MLP neurons of a small language model. Each row is named by its layer, matrix (gate and up: input weights) and neuron, and shows model dimensions 0-95. Each number is 200 + 20 x the weight over its row's rms, rounded and kept within 0 to 999. A neuron's up and down rows have the sign that makes its largest values positive.
A block is one neuron, or neurons of one layer that tend to fire together. Before each block is what it responds to, as a language model described it from the Wikipedia text at the highest values.

Mid-word name fragments. Second or middle word pieces inside multi-token proper names, often after Sh, H or Ch, as in Shiv(appa), Ash(a), Mash(al), and occasionally in ordinary words like shoreline.
L3.gate15,209,179,214,213,175,182,193,210,193,193,194,171,220,201,201,189,212,212,234,212,167,163,198,192,192,186,187,200,207,176,201,217,189,183,211,179,210,181,208,182,201,159,205,239,176,214,255,153,171,192,223,198,192,194,204,223,196,176,193,198,214,242,204,163,194,171,201,208,217,212,168,210,227,195,183,221,240,213,159,205,205,231,236,204,207,206,253,179,223,191,221,220,231,196,174,196
L3.up15,174,196,219,189,201,176,190,197,214,196,184,191,210,218,176,184,215,204,214,185,185,189,229,201,198,169,210,181,188,182,211,159,185,162,225,194,197,175,199,207,252,196,218,206,194,217,243,168,169,207,200,170,211,207,208,196,205,194,170,209,169,185,200,205,236,236,198,176,182,202,194,202,213,206,184,216,202,187,174,191,175,199,227,187,219,209,237,195,244,170,222,213,184,182,189,169
L3.gate239,216,173,198,190,231,179,208,233,186,150,161,172,214,184,234,169,207,198,219,204,210,187,199,190,199,190,212,226,193,187,201,197,246,235,200,194,237,189,226,165,164,206,215,184,201,189,180,150,196,147,221,219,157,200,203,237,230,206,200,211,205,198,210,201,211,199,158,195,219,254,192,179,229,195,223,205,203,186,200,189,213,208,217,217,208,167,182,199,179,172,214,188,205,172,191,201
L3.up239,201,172,242,163,185,213,186,218,225,201,218,214,213,163,166,179,218,171,209,191,196,236,197,218,193,220,181,220,203,195,231,211,184,228,215,171,178,175,216,202,171,162,210,209,219,194,191,189,210,194,173,245,181,185,251,219,193,209,197,241,238,182,177,173,190,210,203,162,197,228,232,201,177,217,211,226,230,169,181,180,229,240,189,209,190,174,248,181,193,178,179,215,184,218,173,197
L3.gate301,193,159,223,202,254,251,224,191,166,168,231,200,174,215,175,156,210,188,221,194,195,186,197,254,201,206,185,223,180,200,210,199,216,205,181,178,170,191,211,219,186,168,191,181,204,197,230,164,174,195,226,156,194,192,205,224,191,211,198,176,172,202,221,208,202,209,218,204,221,215,195,190,201,236,237,211,188,220,206,199,216,214,204,186,204,219,186,205,199,191,231,236,180,184,216,229
L3.up301,192,187,211,185,197,182,212,201,209,211,225,208,218,195,204,187,187,184,196,173,203,229,195,189,171,196,216,212,207,187,249,177,213,204,215,204,154,214,236,205,169,225,201,200,187,251,215,170,184,191,221,201,177,188,209,210,192,208,186,199,193,219,241,196,197,176,204,208,210,224,171,193,207,224,205,201,159,236,218,177,213,200,216,151,166,225,225,200,162,199,214,185,181,207,232,205
L3.gate331,223,179,180,194,190,198,211,211,183,214,172,210,218,185,202,215,205,201,201,191,198,200,157,207,202,188,223,222,222,197,206,188,208,205,190,188,220,214,165,181,172,193,199,223,196,226,209,200,186,218,225,229,207,177,206,217,195,203,210,201,181,208,240,241,212,233,191,228,198,203,215,247,253,212,169,190,211,184,187,181,214,219,193,232,182,203,213,223,215,219,209,191,191,181,180,163
L3.up331,208,192,174,204,202,201,192,208,233,223,183,197,201,193,199,226,192,221,181,191,213,240,206,183,183,245,220,209,166,218,184,174,190,183,192,212,225,194,207,245,208,185,244,210,162,218,197,224,212,203,203,224,209,187,240,204,220,191,197,217,202,208,215,204,157,181,219,204,219,231,176,221,229,230,217,153,179,202,218,224,206,193,196,225,223,209,220,182,179,183,229,186,176,204,184,199
L3.gate1366,206,202,188,196,189,208,232,178,172,186,232,185,217,208,221,207,191,184,217,191,190,185,203,242,201,219,209,197,242,224,223,215,214,220,174,168,198,211,176,180,207,227,180,198,217,169,183,227,169,213,176,182,241,194,226,209,207,206,216,194,218,213,239,210,235,203,218,209,188,208,141,187,213,208,202,203,222,194,192,184,193,192,228,195,204,191,205,196,188,203,182,237,210,206,162,159
L3.up1366,189,228,204,224,232,186,246,187,211,190,196,193,190,220,176,201,180,220,207,205,212,224,182,213,184,241,181,191,200,237,224,195,186,198,224,209,185,162,165,208,213,166,177,199,210,198,203,195,177,189,238,199,190,204,190,197,216,187,237,225,212,180,210,218,195,196,183,179,239,206,190,170,199,190,197,169,220,180,202,202,183,219,225,210,203,173,173,227,179,206,207,234,173,212,212,198
L3.gate1405,160,171,188,231,202,200,195,179,188,198,170,180,145,198,190,210,205,211,190,179,167,194,210,228,187,219,185,195,228,196,208,203,226,230,198,218,222,206,257,224,199,191,180,186,166,194,227,209,196,194,199,202,209,155,170,215,220,212,221,224,177,222,205,213,195,214,201,220,197,187,160,210,197,201,190,257,247,196,237,215,196,196,230,190,177,202,249,198,188,191,217,191,209,195,178,166
L3.up1405,194,188,218,152,204,221,227,204,208,217,215,227,156,192,162,212,189,249,204,161,224,196,211,210,190,200,205,214,236,203,208,195,225,195,219,156,178,182,249,217,179,217,172,227,186,198,238,198,188,184,222,200,211,203,196,239,239,177,211,209,212,219,169,191,215,182,201,241,196,191,199,199,179,203,203,206,201,208,192,213,219,216,209,219,192,193,171,182,193,226,215,203,169,202,207,214
L3.gate1436,192,230,196,233,191,179,196,179,248,216,221,196,196,202,218,194,203,158,246,196,159,199,214,222,219,215,158,223,184,186,207,221,178,170,197,185,207,191,208,168,179,219,208,248,197,181,179,170,201,186,193,214,173,200,240,165,198,238,173,185,197,181,219,180,219,176,193,191,210,182,221,202,200,206,207,222,201,204,148,219,221,200,210,234,205,204,192,253,187,191,194,193,184,198,210,182
L3.up1436,176,176,215,235,193,203,210,206,212,215,183,231,227,165,214,182,203,200,215,166,220,217,202,192,205,212,217,195,199,196,216,205,215,189,181,201,207,179,167,223,209,205,198,205,263,180,188,166,204,219,220,177,202,203,219,224,162,218,207,198,228,178,195,176,218,220,230,193,237,191,202,217,163,218,141,194,208,174,199,218,194,219,209,211,226,206,190,184,232,220,167,225,194,194,173,173
L3.gate1566,210,189,184,228,198,182,192,210,178,193,184,194,195,184,213,147,220,203,173,209,178,217,192,212,183,199,176,192,186,195,201,173,185,188,219,164,212,206,196,203,216,197,198,190,184,205,192,184,202,188,214,191,193,153,201,207,182,204,199,193,190,163,207,219,186,231,190,214,216,194,213,198,221,165,182,227,207,187,236,181,202,208,218,205,163,183,212,201,192,206,201,240,215,200,186,211
L3.up1566,181,164,218,188,147,202,208,194,209,194,179,183,206,149,228,178,199,164,207,205,181,195,207,191,182,178,176,210,228,179,216,227,218,189,172,185,222,204,197,199,217,216,226,189,195,200,187,176,215,194,172,205,169,219,238,179,218,170,218,203,167,177,219,182,201,195,214,207,233,163,188,227,195,200,213,183,214,179,214,230,203,192,214,196,213,186,193,186,218,195,199,186,257,217,184,179

Non-English name fragments. Word-piece fragments inside transliterated non-English proper names, mostly South Asian (Indian film songs, people, places), e.g. Rajkumar, Shivappa, Pondatti.
L5.gate77,232,196,196,184,207,177,170,207,214,175,195,212,224,199,200,164,181,171,179,190,200,184,193,201,194,225,200,173,197,205,198,197,224,218,164,165,201,197,238,203,169,209,202,179,208,198,195,192,215,223,221,216,200,173,206,211,173,207,183,192,198,167,209,174,212,233,186,190,205,193,214,203,199,217,197,238,206,226,162,197,209,204,201,219,191,153,210,183,201,201,234,200,205,152,196,185
L5.up77,193,217,202,158,194,200,164,195,218,180,221,197,230,212,228,205,190,194,186,222,197,208,232,172,206,213,179,178,175,178,222,166,190,223,174,135,179,168,204,189,189,183,187,188,183,195,214,222,230,215,186,231,205,171,172,191,213,195,189,209,167,201,209,205,222,222,185,206,230,187,191,211,243,179,173,233,238,220,189,204,202,184,212,195,178,193,197,225,203,186,210,201,224,193,207,208
L5.gate554,198,209,206,195,200,170,164,225,194,192,188,209,176,172,221,212,206,215,198,217,225,186,183,231,197,206,194,187,187,180,214,191,229,214,139,199,206,211,208,220,173,195,197,190,223,169,221,151,230,198,202,199,192,173,201,192,174,169,188,178,194,192,202,219,234,179,202,205,179,212,211,177,229,191,222,196,219,219,193,186,184,199,201,193,199,206,188,212,208,208,236,205,238,196,179,209
L5.up554,202,206,252,204,167,217,199,188,174,200,239,177,224,192,227,198,213,225,214,195,188,178,198,185,198,205,183,209,226,192,197,189,188,193,203,204,209,186,231,216,182,242,187,192,209,178,158,217,241,190,204,238,212,211,205,213,169,224,198,201,203,217,205,202,193,217,150,202,207,199,201,206,176,205,204,227,219,174,206,161,172,207,199,176,216,212,221,169,215,218,200,224,187,237,218,239
L5.gate886,204,186,200,225,206,160,191,183,222,195,188,212,211,228,206,224,179,206,242,191,239,220,212,210,212,180,198,222,214,192,165,193,226,204,174,215,169,219,180,252,179,201,180,171,212,193,164,195,200,171,181,201,223,212,178,189,185,178,153,150,234,205,253,225,219,223,240,208,182,251,196,209,226,203,179,222,183,171,172,174,217,198,227,218,174,218,205,224,180,195,228,181,186,205,180,217
L5.up886,210,187,211,185,169,206,226,195,204,177,200,213,214,171,212,158,230,194,193,215,220,200,205,204,208,171,219,171,219,204,197,176,196,156,169,205,214,201,151,181,210,204,209,177,232,180,181,214,186,200,194,170,200,199,202,174,186,224,210,161,213,178,211,215,251,226,202,162,186,214,218,209,204,202,226,212,233,190,225,193,236,256,195,183,202,179,196,207,204,225,218,193,205,225,246,201
L5.gate1640,207,191,227,211,172,198,166,187,206,195,184,214,207,202,220,174,219,199,205,232,185,185,221,210,179,230,178,212,206,188,180,191,207,167,213,176,206,222,235,221,188,186,190,193,188,218,156,178,218,226,208,200,210,219,180,171,174,203,207,216,201,212,187,203,233,233,198,194,238,208,201,176,205,161,199,195,210,221,205,222,233,209,201,189,170,189,198,216,220,203,205,171,191,163,185,206
L5.up1640,217,179,182,169,214,192,201,211,217,188,198,201,171,163,190,228,149,209,211,183,229,165,212,162,229,222,214,200,150,198,254,226,190,237,223,176,197,203,191,183,211,159,181,206,181,195,221,213,169,180,226,226,161,194,196,215,188,200,201,173,194,211,171,167,178,209,199,213,198,213,185,208,204,219,197,157,239,189,185,179,210,154,218,202,238,177,203,206,191,187,189,228,210,239,183,217
L5.gate1766,217,173,226,227,239,213,178,183,178,198,228,197,163,222,219,211,199,153,194,234,167,200,214,208,238,214,158,147,176,175,191,200,210,209,207,206,194,204,205,220,163,209,199,215,168,177,202,216,207,196,204,196,190,219,201,188,151,184,187,243,202,182,180,175,204,211,176,205,221,199,237,178,249,212,193,223,228,187,220,185,182,186,235,235,215,180,187,215,190,171,194,163,196,204,190,198
L5.up1766,198,172,243,193,203,201,191,179,204,151,218,212,155,214,219,203,234,176,221,221,172,213,191,196,245,216,183,203,215,206,193,229,213,210,207,218,189,213,231,180,206,201,192,168,216,209,181,205,217,212,201,230,194,215,201,212,182,193,201,214,189,208,181,195,180,222,192,188,180,206,171,208,186,169,196,171,235,192,202,193,180,194,214,205,192,202,211,166,170,182,233,198,194,201,179,181
L5.gate1770,220,174,203,192,195,205,195,194,179,181,176,195,224,184,188,169,222,189,184,188,203,194,200,196,213,224,195,170,178,236,183,189,217,177,204,182,199,210,213,192,166,172,189,216,233,190,246,175,213,201,159,188,221,210,192,226,180,174,168,207,214,203,200,199,192,237,194,159,182,206,196,195,236,186,189,186,204,195,174,171,187,216,199,199,208,192,205,223,214,209,236,197,233,208,164,214
L5.up1770,204,241,197,234,198,208,185,219,200,167,191,214,193,142,229,214,179,234,203,189,173,209,197,202,203,199,239,176,188,198,172,192,202,174,186,193,223,183,177,235,193,220,201,183,174,210,189,183,212,192,193,182,174,175,198,228,224,191,201,188,193,215,192,222,193,174,185,186,207,226,204,210,223,173,209,208,211,178,202,175,172,189,255,203,194,178,193,194,211,210,232,213,170,228,201,196
L5.gate2016,217,162,243,196,193,189,218,193,164,198,228,207,203,210,196,212,219,193,198,199,207,194,182,225,201,218,156,149,203,194,215,204,187,177,185,185,233,207,213,204,195,225,201,221,198,222,203,211,218,208,204,169,221,196,231,235,170,177,176,211,182,216,184,198,204,222,180,197,203,218,172,201,182,182,228,173,215,192,150,181,214,202,190,214,183,212,184,245,190,163,211,167,200,174,198,189
L5.up2016,190,217,201,181,169,152,192,204,166,190,190,229,214,171,214,216,198,187,212,208,195,168,206,189,213,200,197,191,158,198,204,224,187,207,203,181,191,169,225,209,180,166,191,168,196,185,196,221,203,169,202,183,186,225,200,186,227,176,196,166,215,210,200,200,222,221,213,195,192,181,183,188,178,176,195,209,196,240,172,212,199,172,227,207,212,207,190,228,216,181,230,216,219,167,186,212
L5.gate2261,216,194,197,194,191,211,216,213,173,183,210,196,167,208,189,187,214,165,201,172,197,160,171,194,187,190,167,187,187,222,220,191,237,203,192,190,188,197,218,185,206,256,205,197,185,210,201,182,227,220,197,199,219,192,183,193,221,198,189,191,222,221,171,197,204,223,198,197,182,174,198,202,207,211,226,201,228,163,189,181,181,239,181,229,208,198,202,189,196,201,228,209,181,191,201,223
L5.up2261,213,197,167,237,194,167,170,197,213,209,184,178,222,200,186,162,230,188,213,185,211,184,204,188,186,190,187,180,187,209,186,196,221,169,175,184,203,178,216,213,173,173,165,211,181,210,196,200,258,159,200,203,158,201,215,185,198,202,163,146,228,223,218,207,202,206,211,185,238,221,232,176,199,147,202,221,207,210,214,216,206,222,193,197,188,193,206,200,182,186,222,185,202,195,189,243

Table and infobox field labels. Field-name or column-header words at line starts or after pipes in tables, infoboxes and data lists, e.g. Relatives, Source, Length.
L3.gate144,210,180,204,216,171,208,199,198,196,237,220,184,226,199,230,209,215,199,172,177,163,188,214,149,191,190,174,166,138,184,204,169,151,184,220,186,204,191,190,222,169,200,230,190,181,201,213,207,161,220,219,162,198,158,195,185,207,218,245,208,197,227,161,207,201,180,169,196,169,216,203,213,194,201,200,160,227,195,174,198,215,195,225,180,166,188,180,225,193,212,209,182,189,157,183,188
L3.up144,211,191,157,214,177,209,210,192,218,221,218,173,193,227,196,192,208,180,206,205,188,220,183,172,187,175,177,183,174,173,210,230,204,222,207,185,176,214,216,179,164,227,199,194,207,223,175,212,193,188,182,183,245,178,177,172,239,199,223,221,191,205,187,197,218,214,211,232,204,202,196,218,191,203,190,223,228,186,182,213,190,193,208,169,175,206,215,217,220,195,187,213,217,197,173,214
L3.gate282,211,214,230,235,179,175,169,220,190,199,248,230,167,217,208,201,207,184,201,206,172,195,201,215,187,222,168,206,198,206,160,221,180,192,212,191,156,194,205,191,215,231,196,179,206,215,180,215,190,157,182,230,196,184,201,185,257,187,186,211,198,182,180,211,225,233,199,213,193,241,177,194,217,199,198,192,215,160,202,184,212,179,199,183,173,183,167,189,200,196,225,200,203,223,186,222
L3.up282,179,192,195,210,207,240,187,189,200,192,195,195,229,219,203,211,203,229,193,235,187,192,184,200,198,171,212,196,190,193,188,190,153,235,205,201,217,238,201,227,186,220,198,207,201,230,158,195,191,199,169,201,178,238,204,191,169,188,184,199,176,195,181,221,201,202,242,230,154,178,242,178,197,197,203,159,203,227,196,216,209,188,202,245,195,188,213,197,222,197,200,198,210,204,196,175
L3.gate353,224,212,199,158,225,191,194,177,202,206,256,205,214,252,167,209,192,203,204,220,189,197,241,185,247,175,227,187,227,181,167,185,163,175,206,200,190,181,200,165,198,239,218,242,183,192,205,212,220,213,217,197,197,185,214,182,201,230,175,202,221,184,212,202,189,226,199,194,223,217,216,221,178,200,188,191,223,191,251,220,242,155,204,216,181,206,185,238,183,222,187,231,196,196,189,219
L3.up353,200,196,212,217,186,199,211,195,187,192,198,225,211,220,243,219,233,257,215,210,231,177,187,193,189,214,193,184,177,171,186,189,185,205,204,215,194,219,252,189,192,184,196,191,202,206,219,197,206,225,217,188,203,191,230,198,206,174,217,164,173,224,189,213,214,183,206,206,205,213,209,177,209,194,206,217,216,194,203,189,198,200,225,197,218,194,203,187,226,228,189,193,233,209,213,208
L3.gate400,222,214,206,196,223,225,198,188,208,162,181,193,174,205,219,232,187,205,191,249,205,194,215,211,192,205,180,210,196,223,210,193,230,207,226,213,203,175,168,175,200,193,193,184,216,184,185,182,221,198,203,186,181,210,232,189,185,210,209,196,196,251,228,170,205,194,177,185,198,189,203,208,147,199,239,222,178,188,227,179,196,199,225,201,179,198,195,231,179,181,160,242,205,194,178,194
L3.up400,171,198,211,163,225,210,219,198,235,218,247,204,182,179,195,216,205,182,193,190,223,210,186,203,187,172,221,196,207,201,185,207,182,215,178,229,210,191,210,190,182,176,208,209,217,186,186,174,201,186,212,193,222,227,200,203,218,179,145,218,182,233,180,206,224,203,218,220,238,222,233,158,182,199,221,162,213,174,185,191,210,200,199,187,177,217,173,190,183,237,199,179,175,199,183,217
L3.gate587,221,205,198,176,224,197,216,239,233,236,185,201,213,224,185,214,230,217,211,181,187,204,223,202,211,168,177,213,212,228,210,218,205,212,204,210,209,199,220,171,206,182,204,182,172,218,213,163,203,205,218,217,247,149,193,140,176,144,207,196,181,238,216,219,202,175,210,210,171,216,195,198,177,207,230,243,209,235,174,200,213,199,228,135,210,239,189,206,216,229,214,222,173,206,217,188
L3.up587,233,222,209,249,195,249,207,191,236,223,203,199,210,223,183,175,217,191,178,197,223,218,216,232,160,191,192,174,214,183,181,207,208,213,192,220,203,183,195,206,191,234,196,220,237,202,180,212,199,215,168,206,257,221,189,163,212,192,235,197,204,251,184,203,206,200,206,244,181,219,183,220,169,189,244,223,171,180,199,222,213,180,208,203,192,174,193,242,215,181,179,185,186,202,179,215
L3.gate621,212,191,181,208,155,230,185,174,210,240,232,236,186,199,185,194,214,210,185,183,195,207,203,198,209,176,203,200,186,186,176,176,208,206,216,212,211,207,159,187,191,201,213,206,212,167,209,208,195,193,182,183,181,201,215,189,215,150,226,211,200,218,204,218,195,205,215,206,204,215,229,206,195,196,180,217,177,205,164,247,179,183,221,209,210,237,184,181,189,216,209,203,188,220,196,198
L3.up621,202,179,185,233,199,185,196,214,209,241,198,192,198,194,209,192,206,203,184,189,198,190,192,214,215,172,168,214,179,224,181,235,198,175,210,217,204,188,174,193,183,209,211,233,203,210,183,173,199,165,180,197,192,190,180,175,202,162,218,168,168,197,191,229,221,214,175,206,211,165,251,161,201,190,197,187,186,175,198,221,162,210,201,213,177,204,173,185,190,193,227,179,203,239,207,194
L3.gate735,227,207,194,204,206,199,186,173,217,237,217,194,165,215,185,209,190,177,208,195,199,208,201,217,197,220,207,168,176,199,167,200,197,232,163,228,174,155,195,179,202,210,248,183,190,176,199,196,220,195,198,194,210,162,208,204,193,177,182,196,214,215,171,226,179,223,170,224,232,200,179,204,179,199,238,188,211,206,148,192,230,158,232,175,221,199,153,199,205,204,206,201,209,210,210,169
L3.up735,233,211,186,183,214,200,177,222,238,225,222,228,180,173,215,195,220,214,215,206,177,196,213,216,189,175,200,188,225,208,201,176,193,194,209,208,244,201,210,235,167,199,178,229,227,216,207,204,176,209,207,179,205,220,197,199,209,171,178,211,195,230,185,225,215,207,226,207,173,222,210,191,140,177,195,183,177,211,216,197,204,202,178,164,200,192,192,165,242,206,220,230,173,200,196,207
L3.gate1157,233,191,149,210,168,223,203,219,221,236,223,158,190,228,213,178,208,199,228,225,207,217,180,205,197,185,161,190,172,203,215,205,176,171,178,192,209,183,166,214,190,218,196,213,177,202,199,176,172,204,199,195,200,151,219,167,203,165,200,223,219,202,211,203,196,210,210,205,224,224,194,223,152,217,262,178,191,221,201,186,172,229,216,204,217,183,210,177,201,206,178,225,209,239,184,225
L3.up1157,195,176,186,214,219,211,180,216,198,174,194,178,198,241,155,177,219,194,193,173,217,232,215,214,185,214,184,245,205,181,186,215,220,235,180,189,214,195,180,211,212,225,188,257,188,227,222,174,194,199,186,200,179,174,201,226,213,202,167,177,196,212,180,221,233,202,193,195,220,204,208,204,189,206,235,177,181,210,170,189,220,173,220,228,188,156,193,175,207,184,204,187,186,221,190,219

Table header row ends. Mostly the line break ending a pipe-table header row such as | Year | Winner |, just before the |---| separator; sometimes empty-cell pipes or subword pieces in section headings (T-rain, N-ame).
L2.gate1944,169,215,211,184,209,214,240,224,202,213,192,196,188,228,223,234,216,200,208,177,191,201,211,210,151,197,194,224,237,200,192,161,204,229,170,191,205,208,174,205,227,188,201,254,197,178,250,170,202,226,230,170,214,183,147,238,189,216,175,189,203,185,210,212,180,192,168,209,184,183,188,172,206,224,220,186,186,196,200,208,194,182,193,214,187,176,187,229,187,192,199,193,177,193,189,211
L2.up1944,201,205,231,194,221,228,209,155,224,222,210,217,205,224,196,157,235,186,200,192,177,184,192,164,192,155,224,192,205,213,199,213,212,191,235,194,214,206,156,161,183,222,197,176,210,172,177,184,200,207,215,166,202,208,211,223,207,228,182,185,201,209,188,202,209,174,214,219,193,194,179,186,168,174,216,242,178,203,179,200,188,222,193,207,193,186,198,190,209,194,197,215,192,209,172,195

Mid-name subword pieces. Middle or final word pieces inside rare multi-token proper names, often Indian or other South Asian, such as Mys-ore, Ragh-av-endar, Watt-al, Prabhak-ar.
L2.gate1096,220,190,206,204,192,212,178,222,173,181,197,180,227,249,214,193,206,155,218,198,160,128,181,162,174,222,183,205,194,190,180,212,236,174,191,201,234,183,207,195,156,196,196,196,179,203,157,188,186,181,218,190,202,202,194,205,182,190,182,194,215,169,187,193,184,221,196,196,211,220,193,217,185,152,198,190,184,200,189,157,203,225,216,243,189,177,214,246,244,210,222,237,211,172,197,188
L2.up1096,220,165,187,145,203,220,175,256,200,205,180,204,216,203,218,183,220,192,185,187,187,182,215,190,229,220,199,192,177,196,213,199,202,143,199,190,171,233,189,173,200,181,215,191,180,201,192,197,210,205,191,205,206,190,244,169,184,196,185,223,250,194,156,197,189,208,162,214,204,206,188,208,232,216,202,203,208,170,177,182,185,223,211,215,170,174,187,223,238,212,234,193,204,209,194,214

Table header ends, subject nouns. Line breaks closing a markdown table's header row, before the |---| separator; also subject nouns or pronouns about to take a verb, e.g. The company, The series, he.
L5.gate8,199,193,248,176,195,205,184,210,220,207,178,169,196,193,190,196,232,212,175,202,204,186,189,257,194,215,185,156,175,174,204,209,207,182,194,198,225,179,224,241,198,181,243,172,194,186,209,241,204,187,211,226,213,214,193,164,223,230,208,201,190,188,194,228,155,170,169,212,178,189,142,188,205,201,228,210,202,200,229,218,215,169,183,198,184,229,197,199,233,200,179,210,180,153,216,191
L5.up8,192,231,197,206,236,206,214,199,206,179,188,203,181,235,190,216,214,212,198,216,180,200,202,213,228,168,207,202,188,217,191,212,207,199,209,206,169,178,204,180,232,189,194,199,188,206,226,186,199,220,218,180,217,208,224,171,212,189,230,203,192,235,206,212,193,184,195,218,216,228,198,189,222,209,229,211,198,186,238,262,219,180,165,226,185,195,176,160,202,211,210,191,188,177,215,213
L5.gate122,186,182,198,160,199,205,201,202,209,189,213,221,228,192,211,182,200,204,206,185,201,165,227,187,185,209,213,196,204,150,174,211,211,208,177,206,195,222,199,181,223,199,238,207,201,194,203,180,178,174,214,184,177,224,205,179,230,233,219,184,181,214,225,191,172,172,242,207,153,237,218,198,181,220,198,224,187,217,181,135,182,213,212,200,171,220,198,197,186,189,186,232,214,186,233,209
L5.up122,186,202,201,178,166,189,208,183,184,254,208,213,230,224,186,212,223,233,179,241,197,218,199,228,205,207,193,196,206,200,215,210,234,216,193,213,193,215,227,198,184,204,191,187,240,187,218,186,194,223,229,187,245,158,174,202,216,194,205,205,208,189,203,218,183,206,180,194,199,203,214,178,196,183,187,227,211,203,204,219,193,184,180,223,188,196,136,225,164,225,212,206,207,186,191,184
L5.gate898,205,221,190,217,193,231,183,208,202,168,217,230,213,183,186,183,205,171,204,176,196,233,204,202,213,202,202,206,235,190,207,171,154,184,203,203,179,206,222,204,204,168,222,228,191,206,196,182,215,191,187,198,174,234,149,198,190,245,216,198,178,227,210,204,187,193,178,231,178,223,171,223,179,201,243,234,209,190,190,195,181,214,208,196,166,173,180,179,176,205,188,253,182,204,201,229
L5.up898,193,167,169,188,207,210,192,221,208,211,209,223,157,205,174,161,192,195,193,193,236,240,217,210,208,235,240,232,188,188,235,197,196,196,182,196,192,224,215,151,210,225,204,203,184,206,203,230,243,175,186,194,188,191,193,210,173,222,235,195,214,215,220,212,223,213,217,188,165,191,179,172,193,201,213,183,186,169,212,185,168,182,206,195,191,186,177,216,198,198,175,197,186,192,166,207
L5.gate921,210,171,168,204,185,221,188,185,214,224,180,188,194,215,200,192,166,211,211,190,219,186,217,222,215,191,208,221,179,199,210,200,224,204,201,159,246,207,203,209,204,178,213,208,210,223,203,219,154,218,186,188,207,193,184,198,230,202,168,255,211,184,178,204,195,210,176,177,181,184,186,210,227,184,198,153,211,182,191,220,166,208,238,236,176,148,176,221,204,137,166,197,200,217,175,193
L5.up921,174,206,192,212,194,237,226,189,226,178,218,204,190,202,194,217,197,226,210,202,226,194,222,205,217,202,177,206,260,190,207,182,212,210,176,248,197,229,163,201,206,254,180,223,210,177,227,217,180,176,199,224,191,190,181,216,189,196,213,223,217,215,189,193,208,195,215,187,189,212,206,209,209,184,213,227,216,201,223,246,203,186,196,174,218,196,229,203,176,161,207,211,208,198,168,175
L5.gate1098,226,247,189,198,188,188,183,200,182,188,210,174,215,175,158,181,195,212,194,166,195,198,222,205,192,161,193,199,215,154,219,208,215,200,181,217,173,213,197,178,193,198,190,197,228,170,215,230,237,210,191,173,236,203,210,218,189,179,220,197,220,217,197,214,163,225,216,202,211,171,205,204,158,209,207,230,226,197,183,171,199,233,205,198,167,204,184,226,232,200,208,203,181,181,175,204
L5.up1098,195,248,169,214,210,181,221,173,202,243,216,207,231,200,196,177,214,180,214,207,152,221,207,201,224,187,177,211,163,175,244,207,217,171,219,218,193,191,218,183,197,206,193,192,202,209,145,186,202,204,187,190,187,186,197,216,190,201,198,217,210,211,204,170,200,181,221,215,204,215,209,181,170,205,215,225,208,218,195,222,197,226,227,188,200,234,157,208,213,190,188,196,155,174,186,212
L5.gate1290,202,246,213,212,192,206,244,187,196,170,212,209,195,216,201,180,205,211,160,211,232,211,181,208,191,192,213,213,198,184,205,204,229,196,210,239,197,222,223,197,182,224,166,196,226,183,219,208,180,203,220,201,206,181,226,187,200,166,219,213,205,205,194,202,199,183,192,197,186,160,227,218,178,196,170,179,236,218,206,188,221,177,174,207,200,210,204,229,220,183,189,231,276,212,216,192
L5.up1290,212,202,229,185,215,208,210,169,198,175,154,174,175,214,174,200,182,212,211,172,225,238,210,226,199,149,217,199,179,172,205,179,178,183,151,217,186,203,213,195,216,195,206,216,206,191,200,197,199,202,181,184,218,194,241,181,205,218,196,212,190,189,201,194,212,209,217,230,207,189,189,178,186,205,225,205,231,188,208,227,212,178,202,177,186,201,201,231,188,192,176,217,202,185,187,213
L5.gate1519,202,177,215,197,163,149,203,235,179,218,208,179,161,191,206,147,208,195,212,189,199,254,182,213,193,208,183,222,166,188,189,185,181,196,193,208,186,209,197,204,195,188,184,172,226,188,192,176,197,219,205,211,196,191,184,221,197,202,225,206,217,230,241,228,209,208,199,188,237,185,186,185,187,196,188,212,205,199,216,210,202,188,210,207,196,205,166,161,184,197,168,247,199,238,233,178
L5.up1519,185,217,220,203,176,168,184,222,188,191,221,228,173,210,207,181,228,207,232,188,209,254,171,216,201,198,215,227,137,198,210,214,208,192,174,184,199,202,218,167,213,217,197,174,234,168,191,204,211,193,200,206,192,201,204,221,189,205,184,233,228,185,185,223,207,223,199,238,243,178,196,197,200,214,193,200,196,216,199,213,213,217,241,222,208,203,175,188,200,203,198,220,214,216,215,201
L5.gate1732,202,171,184,215,194,214,199,159,200,220,197,197,203,182,227,171,199,197,196,177,232,183,202,194,216,204,208,214,218,230,187,200,196,219,195,172,187,153,176,158,193,197,228,202,211,207,213,188,178,197,179,196,198,185,211,191,196,188,178,215,201,174,190,196,208,225,161,203,196,210,149,201,196,198,176,190,222,228,215,223,215,204,231,254,235,215,174,211,188,185,182,218,194,162,177,229
L5.up1732,193,205,187,202,200,201,199,169,220,192,215,260,188,205,233,179,194,210,210,209,226,226,222,217,191,186,189,217,180,187,227,184,167,193,212,176,217,188,202,227,220,194,177,200,199,181,221,193,173,219,252,204,170,195,197,224,189,215,186,179,217,198,181,198,201,216,201,197,210,162,196,197,203,207,211,197,187,235,185,162,174,173,232,202,169,193,190,183,220,172,231,198,206,202,182,162